config.toml
d_model = 192
n_head = 6
head_dim = 64
activation = "gelu"
positions = "rope"
parallel_block = false
init_std_qkv = 0.0319
lr = 0.00496
steps = 15143
dataset = "wikipedia_en"
MLP neurons of a small language model. Each row is named by its layer, matrix (up: input weights) and neuron, and shows model dimensions 32-127. Each number is 500 + 50 x the weight over its row's rms, rounded and kept within 0 to 999. Numbers have three digits each.
After each neuron's rows, "fires after" lists the tokens most often just before its 100 highest values on Wikipedia text that the model never trained on.

L3.up112:439539492577487510413525377576610458431533476451415485471533478480573516555543583506481522599549449502489443417590478442527511568477487589473416546533453558472460545543523522358477495487416547464499463504424485512454503545557499427522415477447589516599436443433486523471536486375466561522
fires after: "a", "u", "s", "\n", "t", "r"

L2.up534:426488435499608616506499510553493481520470483490546515463451557500543424539571535547534488517572515516430475481547547541486522516468581528513522589377560549441526517424559541464519517564515487469482437443549486523520505492510398432561486415573499479426396502598525495453535538490457465506
fires after: "\n", "=", "'", ".", ")", "s"

L6.up530:536457520543503472379566505398464494562446537519431564436474564440487405387491524488522518463464508527481448470568520517475506448504514561522550504500501436424509486536554552461441598583429471478486487546518524394551477515647573432488433465540489501547520471577624499584494560540504569577
fires after: "i", "o", "s", "a"

L8.up394:480466514497389436573458485536557454494469494482544516500542520475517566544532502497533606556422452513576439536547598432609446487521371485409525571473450469494494526556441464460540512529448484453422475509537493550524551492578387511510501435479557461464424501509557506457464511494424589552
fires after: "e", "o", "a", "u"

L3.up61:584558557591469379471455536508458559434496444554545526530500481489528529474443565455457542568528475483484492505519540481403532439493500482421587423481509462490532514524411571529508506464537530438564529500464539451460502535589429405461440488442544528421583580560465587486556453512562441533
fires after: "o", "l", "i", "n"

L2.up78:495469437497499574501546536481532478451433558519475426462490473490560532475538497493499510502491471476599586505432439551536491493494438620501536626468586408522501508506497415462548517452481427473537457510528585564450533428555576518463530470511469573456550511555516456486540483481494505562
fires after: "J", "j", "V", "v", "i"

L6.up767:515548527557509471548406504512563483516520427484465524415506385472480418533457575516454559522498386485468488498599487454508568530533492507534534488488495467470459528493384349449502406462494438484567579483555458492472490392592514462502563519496466512573501608492568517448586539414426480451
fires after: "a", "c", "o", "e"

L4.up7:492488535546583547520453437489531501530558561573414486346505534549528544478416489516564595560488490439500441472553522393522478504505482477491491519457402464486493500488419380461493527529547501622438487482530465392445478450505513585519532472418462532517485520620560568561483536531556467481
fires after: "n", "r", "i", "t", "e", "l"

L3.up163:400573507550516492545502453493446502475583573498526540504486490488381531477476423464532517461515472611513537540505525422517491523479379537465513527554534464427506524517483537542527505385475453574488532503529503558442600541511520508473467478592484490525418511519512515514442496508506477543
fires after: "t", "f", "u", "p"

L6.up408:547471546498601475570421561495470514447399435527449524526470404470480486522549512455492504519510523466453472615624437559614514523472512385476536593497583494557551467483487496443454451477398528584428571501460533561487505477482614524487587521524537399479527491486556499451480444460550437500
fires after: "e", "s", "b", "a", "m"

L6.up434:517576464482469366556499573566516476374535500501545503510532523482430450553471550435476469602461496543491544558539454477549516456579510509579428491518523540532567521568523482445513554482450420388479552467486514536596512495545482487545524469408440358513551501529530615433441495575531481504
fires after: "e", "t", "u", "o", "i"

L3.up680:550497493454510449456511418552410485515424522524491465403484478469566506463463530466413517460525535498468512515525525497426618493498518454531481504515497444458500562478533593456484595529516513494527509472494530494521588435477521473554461539650508489521528539622534424523490556520479549543
fires after: ",", "0", "u", "n", "5"

L8.up682:560484497497474477490502552467543482534600523426570520551548510524516371462580560555522506598466457409469519453522502491461399486458621493554441612494467458433536551481493496439491532515545439491442479435390446501479437490578553443506547531469537480482418498479446524520480438455535545475
fires after: "r", "t", "h", "i", "c", "b"

L4.up357:501471505445480610533458452460403541554631480507581526537538567495591454399591514540486398495419529551521525524527512496482558592504548411541468517442467581429498546525512544439429478543541529497461539459457535477540499509465496440558422506506523490542456522495535550487500417560516472508
fires after: "e", "r", "l", "i", "="

L2.up36:481470513441466349449533535507429423513519523507513544483594546490516550492511461456561519420434561548471544447525542499524514608462508561495477500565497552441503556449416358511482510483512462445476491603483499462479522357534489547488550466575506437518526486544487480506442488502551497566
fires after: "e", "E", "o", "d", "c", "n"

L4.up678:543497442530493505503416498498482493478540512466512452488563500455410549458468489496586544526535466453472464451598521527533523537539464518514584521428487480556536430508446484551485474486516582533552584467552543432525456528643520479468510570506556477461564522486515455509441607555474502477
fires after: "e", "o"

L6.up287:539514526437439555550523508512420399575604491516426496468491500508633462405518474448424456470425519493435588506522456540521529537495500572502519521487497499537452555434466532575533490476558508555470492577573539552453432526527469507502480492544363621539588538544521541502537468469519491485
fires after: "n", "c", "i", "r", "l"

L3.up741:490469514544416429484410532505563444433515404538477473459561454421439524521478415506463488468421503386568567553464526430527574524504521412564491459543576457507456515500498562513436477468460457530587476495514543494545549512503581568482453488517513461409477524528544451530456599535534550545
fires after: "u", "Y", "c", "k", "r"

L4.up425:433456549480466495413549451454483493486542557471505451424572590458501486464445549526527549502555477508420519548458492518456391387431482615588439501614459510508505447525476452504492551464409554502513539589509500576485452604515470493508542453610525395554568412528486481510484450488518543628
fires after: "u", "i", "p", "m", "k", "g"

L4.up616:478500504466463550432521500427481596466478471493497574497409516530555604499594484602459496519489499449546454463450446485416502427512478470514434484534499541553458492498517516591557495418516508400461543492475487524421523669523527441480540450514457426467503475508547423507520545511472506491
fires after: "o", "t", ")", ".", "e"

L4.up606:625463557567452577508555433511506539548560499592473488481567429480415507437406515513492460571544529450473527528487566426564455540488452506485561485522560434514491432521529528525476508570562565448520583568475415414453505480564490428529527518476586549440413565619545530515536544408484516560
fires after: "t", "g", "v"

L4.up505:407525444541520497425504467537425532456567536474501566464542533592543607529466518508434475513514493358554579464433552421483562493548446480540522478527483549513468505552595442475479455416475498525518463506498405483428468389458507470496567488488498475457490531456618542489487460496526509472
fires after: "i", "o", "s", "y"

L4.up615:411497459427397496450558520503455584498547515448496430434522517368532491496515499594389391465455452457498532471537512475532512470518498501437532528579521515531438429517668475506501494392553522484520477523386535510511428506555467514494583566511562480502534501528562560467555480522499502477
fires after: "a", "y", "l", "o", "i"

L6.up443:461519421511562534454436502533486503520440554401515456510491518581483523483506564440449473546551441532494544460424491484440527499438473563472491597557622449495571502566497543542570449401441591470476531516546510572509414465519443500514612521506509496411531519497518559544496459533550450455
fires after: "n", "s", "m", "a", "o", "v"

L4.up430:522451499484637586482547391551549533550567528413508433624529482524552549376541451539567444574491550446515555565444442484402465436465512475589517477494427515487505481594499480504477473480486533496544414536513512492482493610489494440593443526410560514493527474491505448542577410588519522555
fires after: "f", "l", "d", "t", "i", "m"

L6.up569:569519539579510435453486479518522511455549499502532483576564417497481461493481537445460564542417482480487508454547540475404442496496497448457425542529420477492424492519606539453439447391470455471540496532424457484478560477597458497571448495478580483529645503476534544517494480555497516521
fires after: "o", "r"

L4.up234:525319521513551504525404573489550511457458486452598483580563458444502580555478511386547451469498480519454543527604497424529528515433586496608506531513469541552517496494484451508414422491474486525541483533417555535502522534553527474484499525463520464523600525438550531475498500564545489478
fires after: "e", "l", "n", "a"

L4.up571:436506489545412498501435532625465478461512493487450558606415557561496446535572453615556474502568490525506452492482532432473497459527401518437484503496442495460578466483479406509508541429513591466553474507509474459444542594558558505489539468559455503451497465556456560496497517526484454593
fires after: "r", "p", ")", ".", "w", "t"

L4.up60:523485589521457505508518514551563577516461441506442487516544490518489502496481480534521492552432503518538419498521503369477571504434648450575503436505484522504484560513544559350403536478407520464445469490419578531458492541428434450459544572531493575441451548561486506491541531478546477500
fires after: "i", "r"

L8.up483:482512501537428577536504603473589589474418493452466573539496467327450522494447502505534599522484505496532543469493517465485494492417425505468486552403528474455539477520486525576567525450521450492430560496497616546539509441573417514576517486542512554583541455453496522426480515451475507441
fires after: "e", "o", "t", "d", "p"

L2.up107:506498454415478543449444510437505451577379559520493472444551527539393550523491563503405491450471492431556650520448543580542554484516427537476494597513480491531631528448506486462526468472505457468542490460486585540528547399512507502533479499470481566491489619429529523538542573455467500602
fires after: "J", "j", "V", "i", "v"

L4.up84:550464528468502479529515512449550425529454501449545572481428503582462499453536492531593513480576484388511556449506366546549468480500427560519498526476536498533467537469591449448445589467395455434522452525514426417478508526590529574601573438469458449431519528527524514558489533448482527475
fires after: "l"

L4.up29:521605437501518525615464530511548488463514504491499421413554467511449536563532487517530512512427481513548518623390497560509511564424523513538537625503562433457523589457601516555508457393503471438444572492516464542503550526562572518501464443426488504553549500476628524443456419424491509468
fires after: "a", "e", "u", "2"

L3.up59:539568508481441477434500523595566489598460420494455498537538528515555458511528512584509459553533441461510559506477500394512511525414472477438485407446527497533509554487606610482467625467488462460491511509494464507536505579511515471406456481454523556444527604481545495524416567495568527448
fires after: "c", "l", "i", "u", "o", "n"

L3.up30:460570448526485478484516596553614558483335511436467499438479540488462413569477568476501549496590460632528533465538533535459467482540493478450509517424485538473520452451519438512514544511468562463427504532494499488485479539508591479509486537404465468531532479443541523453506488499597439537
fires after: "a", "u", "s", "n", "y"

L6.up265:652490445509531569458551430498556513420473470501483491497559490473492498539463444431495465492534502437454483545501562564454491432502523561596478435443599513478539610518524473529437528577547567496446539540445398376523445564502486556514554586535508511476493488519585485441476554488518504533
fires after: "t", "d", "b", "n"

L4.up427:448456494446420563508553579473486408488511504461521575414524476547549435500491439378547488513521544490537493506476472574591515494474498463423488437419555596515525488466573621497601515515536419554492531442494551590480473482582453518508513465490538469596412539539516542525547495441450493547
fires after: "t", "r", "i", "R", "c"

L6.up86:421506487532490439458466544587488491465505480452437440460575504471655444463535546595553569539588437519551478507538386519421468504516459335486552473515531478507500572570457536492463534560471476459553498572554487483540528437407494519518605406439538384397531503502478439467546478516516509552
fires after: "n", "f", "l", "i", "s"

L4.up532:540523569574518509519498478500537419505502457567453418595433480490576541454614481481497455521434528433521556497512547492597506483450522460508503496438571408387401506473505511542482517456489586539575541617464454535458503614484509548526514465469440477491554507478425480551550530542529560515
fires after: "r", "s", "u", "c"

L6.up644:530488418531532453473520505510382508464494488485577551456623511476473456322546572566566596509485434447469469501477483549511518493533547541534448466535567464528511445498508467492545518472469614426512472537512512508435516503551464468475590521508481504523506494583554467572489504534525497494
fires after: "r", "o", "u", "e"

L4.up739:485494471471637467537468442619450497534518612480555502533505520560548448498442517557532502542476444505360466476506430519457527475467402453620498525482485462484498595467492566405415514529471476485509448537512478401495507556464490537532407468593547461491546488478478411439517506563526575442
fires after: "f", "n", "F"

L2.up437:468517487573524430449531455505499466568629372492400471549490579511535593500548488481503495526545433501529558439561500443471547452538533453464570526657430509502532470548557422512486408485485599370506452501557495532501521591516553501473529571436575532452569450540496578438553573442438501542
fires after: "\n", ".", "a", "s", ")"

L4.up445:416496505433442627521549456571599479435442408508573559580490534449436485410556487582533498519441517560414520507606556458534533466488506423499515476476585566491430571521487640461489479510454530432490484536491582438510483490402499526503506546440458495389550543525461581537465489467505511498
fires after: "r", "d", "f", "s", "8", "9"

L4.up552:563483441464461448449530557513535548534536504577438446577586563503505573525486598437437541500470477554453526536522515370556556437458514513487484526609514510466466535530500551466491456517436564477526516568610447518494448500569540440451507457534493539510546490484483619443580529556560444513
fires after: "e", "m", "v", "r", "n"

L2.up573:512494544566516541415475532491502476472477497573456484500529537493426468468457506495477532346499402614501433471498521430527456512590524488510556463561491442457552511529444520491425496477581497497558515444549463463489446524586397486588531474508453497485469540440445528405484463562472400510
fires after: "a", "o", "u"

L4.up52:493487486510527409450510550548500557580538597430564480520451499536521491449512556491428419497519514440454526467481460478513493521567495298511556587562476493551444593615548506461430484496477420569577490453399441518430523454444453575522504464549466400499482497580530506394477501517479446497
fires after: "n", "s", "o", "g", "S"

L4.up758:510416605453527482503491442472576472426585551466539491454472571469528495400588528424525553516538455459578505545605382539582456491526453548518510513588486461538424510471563512433465511500463493423589557367500452438488497507530466500566517506496473547526566531578444504453556464527493502448
fires after: "o", "l", "e", "r", "i"

L2.up571:451503502573508423473475547480535502608523486403496555471474556466626504523525459485525504524485477516477533521462506501444516491481434467502563465519405444541494384468482568537426521569554513479493538484607512431486367473452491558463467519620586560536558564403526543584510542471503497523
fires after: "n", "r", "\n", "a", ")"

L2.up684:515560557522573522501502497506530405545466527479583453508541470493492404522406424465403509502478525293494407503499518535435552553567468523503506510340465483486549532536429595512425562563440485520463502590471501508487459477414409500487449492449473560498577474484488448493465459459447416524
fires after: "|", "\n", ")"

L4.up101:513504597535448472506450516514515524491486472553438461538627470432575417522475516522431565561475421518504518480535450456486510432514549542578521473417478473571542513492539515490514455447478465513468518521558452517428491529500554517497522535537520532351417568468467591524493497486484569491
fires after: "o", "c", "r", "e", "a"

L4.up651:448537500488423462500486470535420472418461422561516448468565529435511528486607518512571500497446464513519493541496622492540417485572406602442497538538556426493491445549473545616512425483543509501556504435421518545556463518518355550474468509442558466590551421507475464536584525481597477535
fires after: "u", "e"

L3.up527:487482483498479486548499467367485578461500541496435499528514476556554447433460575505462550545469474477513434531503521488487429421576554461572505428475465456614481453526438491491420481472443446591420580552550479432447568500549473457519521484540478520576465558566515605500495534552539495494
fires after: "e", "t", "o", "l", "n"

L6.up748:595401552515539585491441582432484521583516371481460553389405479443527479473586531474514604548506418571584521500455498504477443500511465408481615531499468512571472456541498426420424453415471434542403573530528469485504444467572460528446461533494449486484583543513525479428473536509517497482
fires after: "a", "o", "e", "l", "n"

L4.up30:552513469560483457423525441504574519596592565414432531561503546561505514487507540478488472509549499466508518478516584535534500487460560458493602514433453536455443463570555498455429518446518456441456442515550435537538526556548499479471500523537515510439564545481457473473476544488570378521
fires after: "a", "s", "l", "z"

L2.up31:489494402641511438515506472487508434505497492533508472551538591469473449538474528501496461548520593500534527511514551470476492507440570430518485479515495405452482504499489558517464516536536588464496480426572467501445449480462513454500489544543443511454495543526488442584438564601581571444
fires after: "-", "j", " ", "a", "."

L6.up570:550525534651526498585512426504431528552466467493487477501551460491450484419598548468562505505536367402487453445555439489529498508574531523512518542473511590511518484493518423506567406410491564495449567488519531491497515431530458564512511454564551405484532559509539507524443483556525482533
fires after: "o", "e", "a", "l"

L4.up436:499530548465592464441430552514534536456451493511564482572354453472446559472464530501450528530527404534478497495476553532595526523544528522532561494500487479594491485490483430462426520443419457623431446494563556481461485588484524475408534506485573441484490529462554558600518545543483469468
fires after: "a", "u", "m", "l", "s"

L6.up235:565500651523535528500498485552577404467474478586541467519635484512541544423453565473569583516534545514501419479566500533517536448482498518495445611464441451564494410520416573409473576514519446461491554497480486478509522478491527522417521441449524584444460502594498493513518478491483534532
fires after: "o", "c", "a", "b", "r", "k"

L8.up118:528538482387558492473503550534427462504522588424549577309573401543579528490433517460553548506501455491497534476591509520440527579468566533470571415486494474546449540493506404400453539530539478516562525510495466451471574446476535503398636531490486573454433532522593474582456515505529553482
fires after: "k", "r", "c", "e", "g", "K"

L6.up48:455526470398490513509492452587547477544598518509490456455576508543460550481491461460508447404385413494500570495518517532431513471600483411521463487514520625535495527512555515455539447454523463456472490464509575453553537505535572527495478464455450458584466484437584592563463441522449559491
fires after: "i", "e", "f", "a"

L2.up281:393572542492431497542438550479524480476414544461559552501521535535519484458589532478585447478449623478486449447477488505464510549437415494569472430538510497584457411489524422496560506500463480523487521459453414547489449358483518600573435471562542535534521484575507540532598544387463516549
fires after: "J", "r", "9", "n", "1", "e"

L2.up270:449479639484471643485496407480454479528517491494562566487623515506464417503543536481445506465454497410518489472524506497488526451520487495461426566436564464573487521516524597545500572494437480548492570550542503492527462524395462468476503445511469597404470563508574537463438395589461388501
fires after: "=", "\n"

L6.up254:400519505561514532460456527543468560547532478504379470491531420449390464490538477380470589444542471499539460518424579486530453511354509505559460517455472613592511459537493423615519514486493485465423612436546600554498470445482480506546519486564586444376493567484457570458498538447490540468
fires after: "t", "T", "a", "S"

L2.up717:524567599484524591448475406543560576490496470507424359535469509462482459485604583444458480501479600476539434518591439503390536520481583479522505458472462536590570534480496557497440520510442485532523587490535448470475523488454517499531575536463511507438441501445538565494410492612402437479
fires after: "J", "=", "o", "e", "i"

L2.up0:530541502535450597442520482520496449507458530538486454607518475504527543478522460420433508532455493521558502514505444525515517532491468507524603476488525524539520615557501555584538444503516523546478422431508562517468600513556477496448504472508506562569521575547411503548578471500412439512
fires after: "j", "J", "o"

L8.up257:572376513527502489505538531511510498386545422538508510499460514459617434519513636572480541526463497515541504518462557462447470418486510493566525500472477445530457403540482473485499422503496452519482419433484509485454434402619496436539589514535483396497500574561547551559548512437548522563
fires after: "r", "e", "h", "d", "g", "n"

L8.up497:503553568551422622531492546487440537456448568507508426495435446465486530540528499429596479550472387468514501472468505591564478550559506356545517565547437515416473519523498504473534483467433503561415404484427427449601459375515521516497550484577523548564480433522492603426483507527525489523
fires after: "a", "o", "i", "e"

L2.up369:472462557586562456431447485501488395371449456471519509542460544520446438494475557520495552512572495591445522563499528554526454534523540492491477518533463496513511528466533446540505569481443577542567527414540590459465471488433489522562465550505451553500507501463475343488415531485532530505
fires after: "=", "G", "a", " "

L2.up269:531559451520481582517474406582469461486550569501513463531480425446501553495487585431504502447407438550515486488526455469602516537476520492508562431538400504515485515573478554459515506459500504502422419449575513462558494518478501454462538417475473490598578541509463526531528450585534498510
fires after: "P", "j", "o", "J", "a"

L4.up477:485417418501375483431474577507517489500497480452554518432593525578490561456492492540496485482442436478451547435517523445498492462412583470476405539533520522545495445539543477443536444463399439488523445549518456450446501556463572513490545486471441545512521559454494495516559501456523520451
fires after: "t", "e", "l", "d", "i", "o"

L4.up548:422463467538479495489459497440458539556500499495443473614522581468487492516519564469570457491497528413475597426538525485454460498495491526560488568450478488614457515490604506445449477425557487432528511442473454401394514491543510609498620471542500524447616529545424491550481554507525529485
fires after: "l", "f", "L", "r"

L4.up299:522492537533458474503499430543517434492477412509357540560507466544590508479569463484527404501544593505554411545491536497526540500374564383562575521561505471504478499538597455520451474548456493476475471488486534495427445538509576448487595502400440501555435386583506610480488536413557393547
fires after: "s", "t", "r"

L2.up40:541489513536491533521487482587435476507540616537452499495463458427507499468372560394543501477408493561679462482531490450506479493458524467499632490522428487436435603534514523491474456501505471416418516461517463522513505519455487503470558528470469514563480496519499508495527466516382474534
fires after: "a", "e", "R", "J"

L2.up140:499522586479427489525513446497533432536578491572459469503520515606500457471464484510471530392446420512593522453405509535474540529484520487557578468468463510466545518570437541498404546432529515461504542440546533506516448482493419534452471490501498503556459526485513551414539472557423437538
fires after: ".", "a", ":"

L3.up663:554553536445585389458543564483571460473493515505415484493482505553536448500532559447511457544545475498632612489468518494465501474592386418571530540483688415451488483518521521497460532490585445501465490494511558475518487513529457487478554513482506499396531536468504453449550510477539525521
fires after: "n", "l", "v", "z", "b"

L2.up318:493503620431538519459502441510411519457577386490496511538557459523453384444457511544496494425498539469523494472484491617391542531499446490499464530472531415611445517514547537515492528395501484424568492565546472543491493515465458425488462427567518478502505566556472549460424468582458443438
fires after: "=", ".", " ", "\""

L4.up472:499436441553467463513453547505495497529455550502491545525454555593466507459520499413541485489520553544461492499495461387488555455408550508459531466483542540544494425593445490531489509467405490439481445524636451605457513541565497457541505400483484584456523551485512483580468514456489397551
fires after: "s", "v", "l", "e", "i", "c"

L8.up93:439534477464428548488535534489538534544495531512583513513447437428596458431500509452513508512553478561523519527641547470430483488390523499453527452420468421507489527467482464559518475551542517573468486564526405518480413495568403494494455501520655544459457489583439464482636480503577528434
fires after: "n", "t", "s", "d", "a", "r"

L2.up629:429537525429541558550466399424480477485541505482593575490486510455517512526535572475478547462447484469564519474536464490501526530473450496472520571472506458599541551383509523602583329469602446476530519519562489518499501472506466528543461460497525502500503648505570571515541448399494472603
fires after: "J", "j", "e", "="

L4.up68:490516456597516532483497500535585418535503515522492539375509508462441481400489542519536535535435448534560517483560471450495479551447388500369560552444461459465508520517478407544412519533433547542415394473445475433593488465530507525573603430424499469563510530463546441501438549518570481472
fires after: "t", "e", "n", "2", "o"

L6.up324:514502474561507560481459478500492533486398454524455550519560554495544483503433521460427503474553437571577493611535514508479426467477406425549610501497530473469441448470480445524487484510430545491531479461443508518464484509397641402508532536544473573555460532445536473538437498543595432481
fires after: "e", "o", "a", "n", "s"

L4.up114:490514524504441456509437541393483448504515525587445498477523510530573377522525547456470518551416572569462479498536529534409546475450446558520480510480451528550563444510507538508573543570512413511370548441465442475447474476514451536481540528515623579492437523527507500610523470442450505536
fires after: "r", "o"

L3.up714:504517515465469438579517483478503499550480462489495489549528446535485566445485504555439524430513492429486486542537445497462439502505412529566531517518404485497489461562489471503481486533440385502421410444454516482476494464568596663532564444596525432539490497511493532500537614543487533622
fires after: "N", " ", "L", "l", "S"

L3.up635:449515534399498588544458562498411520546551529510533425581495488519472453439528502475537484597475514541502538482421438594612503502544538468459456473439476521561493586591386585525551617544508542594536558599598518474538578513516542424528494435479529506471451503437496487469491557540527356451
fires after: "=", "y", "e", "C", "P", "N"

L2.up84:536522419436431523474489439492533594520528537422527543442486317594456560457580524513511487519517435449478444568560413557587462535543508481551582466479485495465436526473566461435441554548438510528435456419459462431507544532501487523556560488462514463525526496525525441520432432518558438508
fires after: "L", "l", "s"

L8.up685:473550553487480552546574478502526491432553541550594466489515480555560464561498578588510549573442550515569487518488514474533542522469515556538535522411553439474476474440464461553537558496505430400386431495536549620480571455570568527517529486560531410446456459476519522489514411498495431597
fires after: "h", "w", "r", "e", "d"

L8.up640:521537458454487529450396459586541428514433472448471521555549571440510459479509499568503478544455510508514493423502569477483521496551398460444449632523565506481477560544490531620564527500504466459536522464447468455545548482594468475436465487406598455485572535471492557518434562572517508535
fires after: "1", "e", "9", "u", "0", "g"

L4.up403:541541412545491557405467520477519490535433476495515463560513395495399448474489460573550611455538563480486448445539533503440510620437470459479538503545537489567518495518510498517551440443430514391487507520435481506435486512549614485548481445445488546555516523430464492460492521558491550514
fires after: "a", "l", "k", "e", "h", "b"

L4.up44:557531528509546393469593492557416454425460504477500535429473510601526489449549503557495395488482526403467588417526494554403554516546488512526565579480550451516465520514498595434456397536488458436491427645446449598453490472490433418472514478459512505468487534428531495493572468482554478497
fires after: "a", "i", "o", "r"

L3.up464:580483537551395493485473591461470462559636514551513481506540474405540531470477403505591508569554500414502521508493516481494462446467520544530391480529458459530541540440426546472497462559522452564538520520449558482476529468563437482574500481488546621378509494514509521497455541453483523587
fires after: "n", "\n", "v", "o"

L2.up361:494494587516395554589523495565506518516504444609507534514436417438458538520524496437476563509444451565547488511565479439498493500582447538481528542459543479516449451546499401429445563518448524444509596501581525551520491503445447520459434570451532582458416526469466534471478495483442467449
fires after: "a", "o", "e", "s"

L4.up37:487550504504542557388537506549463491457423504530511471560534477491490556471588519476459453518492469555438554466486529418649516502470469471472448457568521552414449585548417566473447363511554572503504471507468565506528474495515541454451455480459447535589557574503565542489567566450497553490
fires after: "d", "u", "i", "b", "o", "a"

L6.up349:492477504534512609539527500537549555520538583430571567487495462502489467377430575518508478516500473508503575500566496596524431497328441427497434533517512380514504533504530470410494466512485529494530463563616526487541411540490462520542481519515512503489541393445520424497535463464466531550
fires after: "m", "l", "s", "f", "r", "u"

L4.up652:542552498494466578459453520554502485412382447456452514482501458499501495495512526437542530470483530470479546455407564463487496530357457447559440503392540487534558491535454490544522508555539502396482533537511574610539507473496571527534512454395441474520479556512420433492513482468500510553
fires after: "t", "l", "r", "T", "b"

L6.up333:548443521533535499520491446445490497500503609509539513473484496425457476465491541506527498594508489512510488475586530482563517476532451672422475613480526540586521450593390420458575586530454480390537518469463451447520516538502517440456487516482466532465529544565568569588493679526545449510
fires after: "e", "o", "h", "a"

L6.up105:540525494408445484475476453502503555548423529426519520446443498476538451491500572549448551530506461542553479479474589584443533469543578522458548531401450466549478491487543460516438463530474504492465501503489523533409511531448459507557548493451612569506470525501454473482585480425504440456
fires after: "n", "t", "l", "i", "y", "s"

L4.up723:529519485472454489407456519469534498493480530545488466531453593542549485526479449442540534434604370426511593488514499503494412612449493508478478514487512499522514483537464477498486499524493502382443500438522510550556460504567426532587545454418500468470440499553515383525492515432480488449
fires after: "s", "p", "c", "l", "t", "a"